config.yaml
head_dim: 128
norm: "rmsnorm"
norm_place: "pre"
rope_base: 10000.0
attn_scale: 0.0884
tie_embeddings: true
init_std_o: 0.0
lr: 0.00137
beta1: 0.9
beta2: 0.98
decay_fraction: 0.831
batch_tokens: 262144
steps: 3433
MLP neurons of a small language model. Each row is named by its layer, matrix (gate and up: input weights; down: output weights) and neuron, and shows model dimensions 128-255. Each number is 128 + 32 x the weight over its row's rms, rounded and kept within 0 to 255. A neuron's up and down rows have the sign that makes its largest values positive.
After each neuron's rows is what it responds to, as a language model described it from the Wikipedia text at the highest values.

L5.gate695 [121  93 177 147 142 127 137 198  78  80 132 158 145 143 138 139 129 112 120 106 170 175 110  87 124  95  65 143 190 143 128 132 119  99 176 170 121 100 114 154 157 109 146 102 161 126  62 114 137 163 152 134 116 139  67 149 188 149 181 124 137 102 147 120 156  99 110 137  95  96 198 160 131 143 140 151 117 101 122 112  87  98 114 152 127 105  90 144 100 140 144  93 134  99  67 116 121 119 127  73 128  93 120 191 106 137 113 149 126 122 169 104 179 111 167 128 135 122 134 143 130 162 170 120 129 145  83 111]
L5.up695 [116 143  66  67 181  97 165  95 155 102  98 107 150 114 128 120  79  68 139  90  98 106 163  83 135 133 138 103 154 155 117 167 113 136 158 125 190 158 143 122 130 123 136 114 158 105 177 192 111 134  98 105 151 131 115 148 114  78 109 170 116  90  39 181 169 104 126 169 152 142 132 103 138 120 110 140 111 142 120 118 121 159 151  88 135 112 125 157 122  52 133 182  88 136 198  63 139 119 166 144 136 138 127 160 130 196 119 172 146 116 118  91 111 124 148 107 143 173 119  94 105 136 101 121 102  81 134 150]
L5.down695 [104 126 135 117 127 147 156 148 122 153 138 200 139 112 121 116 127 108 111 127 112 156 122 181 132 120 106 171 174 140 122 191 130 136 123 153 165 151 122 189 156  96 129 121 114 113 143 120 122 130 145 123 105 157 107 165 116 117 124 138 140 107 120 127 149 103 121 116  37 132 180  44  65 149 154 117  99 111 110  91 166  97 141 159 111 108  89 143 117 153 154  88  99 147  91  96 110 144 163 159  87 140  93 159 155 139 173 136 105 137 152 145 124 115 116 126 165 109  88 103 138 129 107 137  78  99 107 150]
Season years and word stems. Year tokens opening season spans like 2005–06 in sports tables, plus stems before a suffix (West-ern, south-ern, Mid-field-er) and match scores.

L2.gate227 [103 107 201 146 197  72 164 128 130 124 146 126 115  90  98 177 105 163 141 166 165 172 154 101 140 170  94 119 182 137 157 138 207 114  98 147 141 125  87 145 133  96 115  79 185 136  98  70 108 102 158 134 180 118 128 132 129 126  98 153  92 184 116 158  87 123 126  96  90 131 135 159  90 156 170 138  49 127 157 157 140 143  62 171 120 146 127 181 127 135 134 167 129 154 153  89  93 103 112 113 132 126 194 166 169 152 117 127 158 110 119 133  86  96 166  80 156 136 105 101  99 161 124  70 180 178 148 100]
L2.up227 [171 142 143  77 133 111  68 131 105  63 129 112 139 119 103 103 148 156  62 150  82  86 119 165 149 131 132 150 142 164  47  91 129 176 123 146 149 137 148 113 130  86 170 160 124 146 149 168  92 126 130 145  70  60 135 140 146  77 199 154 130 180 120 155 132 123 123 140 141  79 155 143 142 157  76 183  94 121 108 131 136 141 118 113 182 128 124  85  91 162 171  46 146 156  89  96 184 133 191  86  80 129 106 113 128  91  67 124 176 159 125 165 110 135 137 162 115 123 100 165  78 176 157  86 103  57 172 143]
L2.down227 [130 161 130  87 105 164 163 111 106  88 172 116 141  95 125 156 133 117 115 155 131 163 110 155  80 113 167 159 106 121 196 108 106 131 180 142 101 145 130  94 111 146 137 108 156  60 182 151 142 108 138 118  97 151 143  93 168 108 124 122 113 121  91  56 174 120 136 132 130 150 178  90 104  88 177 116 165 119  79 128 150 121 140 164 110 169 135 128 115  93 152 137 107 151 101 153 117 144  53 158 177 132 142 126 199 143 139  92 128  97 105 148 147 134 109 135  94 137 164 105 130 138 137 100 153  83 114 129]
Subject-following verbs and "also". The word right after a sentence's subject, mostly "also", "was", "he", "served", "became", in biographies, e.g. "Barrett was also", "He also founded".

L3.gate1010 [114 101 148 144  99 121 166 176 115 166 157 151 102 146 157 188 140 130 112 143 160  78 187 124 125 129  86 185 178 159 145 148 148  79 151 141 127 143 120 135 149 104 151 146 120 104 128 108 166  92 110 134 120 122  99 181 180 153 107 124 187  99 147  97 145 188 115 111  64 122 171  91 135  99 137 170 114 139 104 141 146 167  78 125 192 142 199  88 146  88 153 123 121 191  88 134 178 105  81 155 108 203 147 137 128 165 141 144 183 141 136  84 139 167 130 147 104 106 129  53 122 201  91  82 128 105 133 106]
L3.up1010 [ 86  98 152 111 126 106  84  89 149  87 103 154  52 129 138  98  99 148 150  67 146 160  84 138 111 198 198  92 143 161  91  95  87 150  92 135 147 119 126  96 112 146 198 105 168 128  96  91  93 141 120 126  94 164 178 121 183 153 135 120 146 172 127 176 130 192 130 160 150  96 116  85 120 152 164 116 105 141 119 173 144 124  78 134  87 131 154  85 147 100 176 136 125 166 137  84 147  93  69 128 110 159 119 170 143  97 175 131 198 110 109 119 124 207  63 117  85 104 160  95 130 136 146  83 101 141 153 144]
L3.down1010 [ 81 158 112  95 170 133 150 100 142  92 135 155 189 194 125 187 155 106 151  71 119 127 129 125 108 100 149  85 125 106 111 161 179 120 172 109 130 169 179 103  58 148 114 100 222 129 211 149 154 117 134 174 115  67 114 143 146 151 151 166 129 128 111  92 111 128 109 162 136 185 142 130 123 136 172 158 118  74 127 133 135 130 163 123 145 132 119 138 165 179 161 110 114 143  98 148 127 175 115  95 147 150  87 177 222 167 163 126  65 142 141  90 131 155 201 110 158 120 135 135 163 123 115 132 126 126 155 153]
Also and mid-word pieces. Fires on "also" between a subject and its verb (Hay also represented, Texas also contacted), and on middle word pieces like equ-iv-alent, respect-ive-ly, im-port-ance.

L3.gate973 [124 163  96 129 139 166 195 164 119 159 186 184  75 104 153 163  87 118  88 106 111 107 124 174 151  58 173 101 191 142 116 177 110 157 134 157 167 100 104 172 127 131 158 147 161  83 112 121 151 182  81 156 103 112  91 128 171 155 144 124 170 109 104  74  58  84 115  91  68 136 189  85 143 141 133  89 117 112 112 190  97 178 174 179 139 126 111 102 155 137 141 155 128 161 153 159 147 163  54 148 116 110 137 101 104 112 102  92 129 153 148 143 152 160 127 147 133 147 136 168 155 136 156  77  88 178  49 141]
L3.up973 [170 175 121  94 140 137 117 128 123  79 106  75 152 142 142 158 159 119  80 145 102 100 147  78  70  81 199 184 134 141 181 107 136 111 120 108 113 162 173 171 100 151 133 137 150  80 129 102  79 139  89 147 125 124  56 148 110 127 115 133 135  99 122 123 110 145  79  80 111 151  99 159 112 125 131  86 162 174  88 160 152 172  87 192  93  93  93  84 153 116 112 113 134 112 167 106 107 205  94 181  83 178 121 128 113 141 173  86 113 127  95 133 100  60 146 140  80 148 163  87 149 155 170 136 136 159  93 109]
L3.down973 [ 85 116 146  62 120 109 175 167 149 174 164  88 100 141 155 155 108 184 199 120  76  84 182 198 115  65 130 106 119 104 167 138  92 117 119 134 137 185 111 115 135 125  94 119 144 127 163 116 145 180 166 117 133 134  80 112 119 130  80 123 130 153  87 108 172 122 106  93  94  60 145 119 140 127 157 226 164 103 121 148 123 151  86 187 118 109 116 142 142 109 123 119 176 167 134 106 151 157 145  98 111 153 164 112  36  69 147 110 113 126  83  75  85 105  83 102 109 123 104  75 123 126 151 146 118 158 135 107]
Word-start place fragments. First pieces of split words, especially compass prefixes (north-west, Northern, southern) and Wal in Wales, plus capital initials like H, Y, Har.

L2.gate921 [148 130 102 128 117 203 134 136 160 154 106 108 114 149  83 119 145 104 100 120 131 146 123 107 119 121  94 118 158  90 107 163 109 118 113  94 147 140 114 155 110 111 105 184 118  95 122 146  66 134 125 150 154 116 149 110 157 106  97 100 148 104 174 145  90  77 144 149 120 105  59   0 144  39 132 121 154 121  57  73 178 142 130 176 160 121  56 101  76  84 124 114  93 136 132 156 110 154 168  92 122 135 141 105 145 126  83  97  59 182 161 172 165 121  95 147 152  52 197 124 146 113 135 155 132 117  83 175]
L2.up921 [ 87 154  94 125 138 134 117 128 125 139 105 146  95 113 117 140 152 191 113 118  70 162 133  88  67  98 120  95 177 119 143 179  87 172 127 134 160 146  88 158 198  95 136 165 135 113  81 126  81 140  74 136  65 120 115  68 155 159 140  75 182  98 151 143 192 143 142  98 142 145  68 109 153 164 140 114 126 144 130 183 166 149 102 113 126  86 153 128  78 144 188  74 137  84 129  83 169 100  43 128 136 112 141  66 188 145 186 147  84 164 119 132 167 145 114 168 195 159 181 115 124 163  87  97  54  98  98 117]
L2.down921 [ 91 119 138 117 138 138 149 157 138  50 159 175 174 114 131 148 162 140  92  61 143  98 118 155 202 119 139 167 170 130 157 130 117 156 111 132 168 107 147 103 132 156 146 145 115 109 143 120 121  86  99  84  21  73 150 127 151 185 142 148 109 140 147 171 108 117 114 116  92  80 168 151 122 178 155 139 142 165 193 134 184 142  82 147  83 116  90 173 138 125 132 152  94 191 127 125 120 205  88  88 164 138 131 119  36 130 141 112 104 110  80  88 145 163 141 183 153 170 144 108 143 147 141  57  67 178 155 151]
Compass direction words. Compass directions (north, south, east, west) in geographic location phrases, e.g. along the north, located south of; weaker on scattered word pieces.

L5.gate463 [154 169 192 124 146  79 152 156 108 145 162 143 140 122 124 114 177 111 161 188 149 121 135  89 133 105 137  73 170 100  98  95 130  97  94 137 141  83 169  70 132 131  67 126 159 171 201 156 107 152 189 183 118 130 166 156 153 131 187 118 147 107  96  96 145 134 113 146 131 134  80 135  71 164 186 209  85 123 100 124 163 148 182 169 165 162 187 208 178 140 155 117 119 174 157 105 131 136 198 129 134 132 108 112 103 161 140 116 156 169 151 130 132 178 141 118 158 143 168  75 174 129 121 132 119  97 163 122]
L5.up463 [116 158 148 120 142 108 134 167 131 135 128 137  96 137 100 153 115 156  57 121  96 111 126 188 129 117  84 164 121 124 112 112 155 118 172 184 158  54 146 100  96 112  67 161 126 133  78 131 188 199 100 110  63 121 134  56 142  70 106  88  99 170 151  71 132 186 103 185 104 135  68 142  61 111 114 145 143  72 123 125 161 167 123 116 209 133 133  82 155 120  89  72 109 137 121  96 183  87 172 120 123 123 154 146 120 133 142  60  63 129 172 136  77 191 142 155 132 184 140 133 148  69 191 104  69 140  75 140]
L5.down463 [126 109 158 124 134  85 142 164 201 119 152 138 131 141 126 147 159 141 117 114  93 169 160 116  60 135 125  78 111 100 115 120 185 130 158 100 134  69 165 162 100 163 124 146 149 156 158 132 125 124  62 145  68 115 156 132 157 109 141  44  96 133 128 120 110 166 151  97 177  93 195 183 129 135  81 150 123 145  67  97 145 121 175 225 177  92 196 145 117 111 153 100 102 133 150  54 151 155 139 136  99  88  90  87 255 151 188 102 159 138 135 122 158 130 154 105 144 157 106 144 159 136 165  88 116  77 131 113]
Mid-word vowels; has/he subjects. Lone vowel pieces inside words, mostly "u" (event-u-ally, therape-u-tic, Sanct-u-ary), plus clause-start he/she and auxiliary has/have after a subject.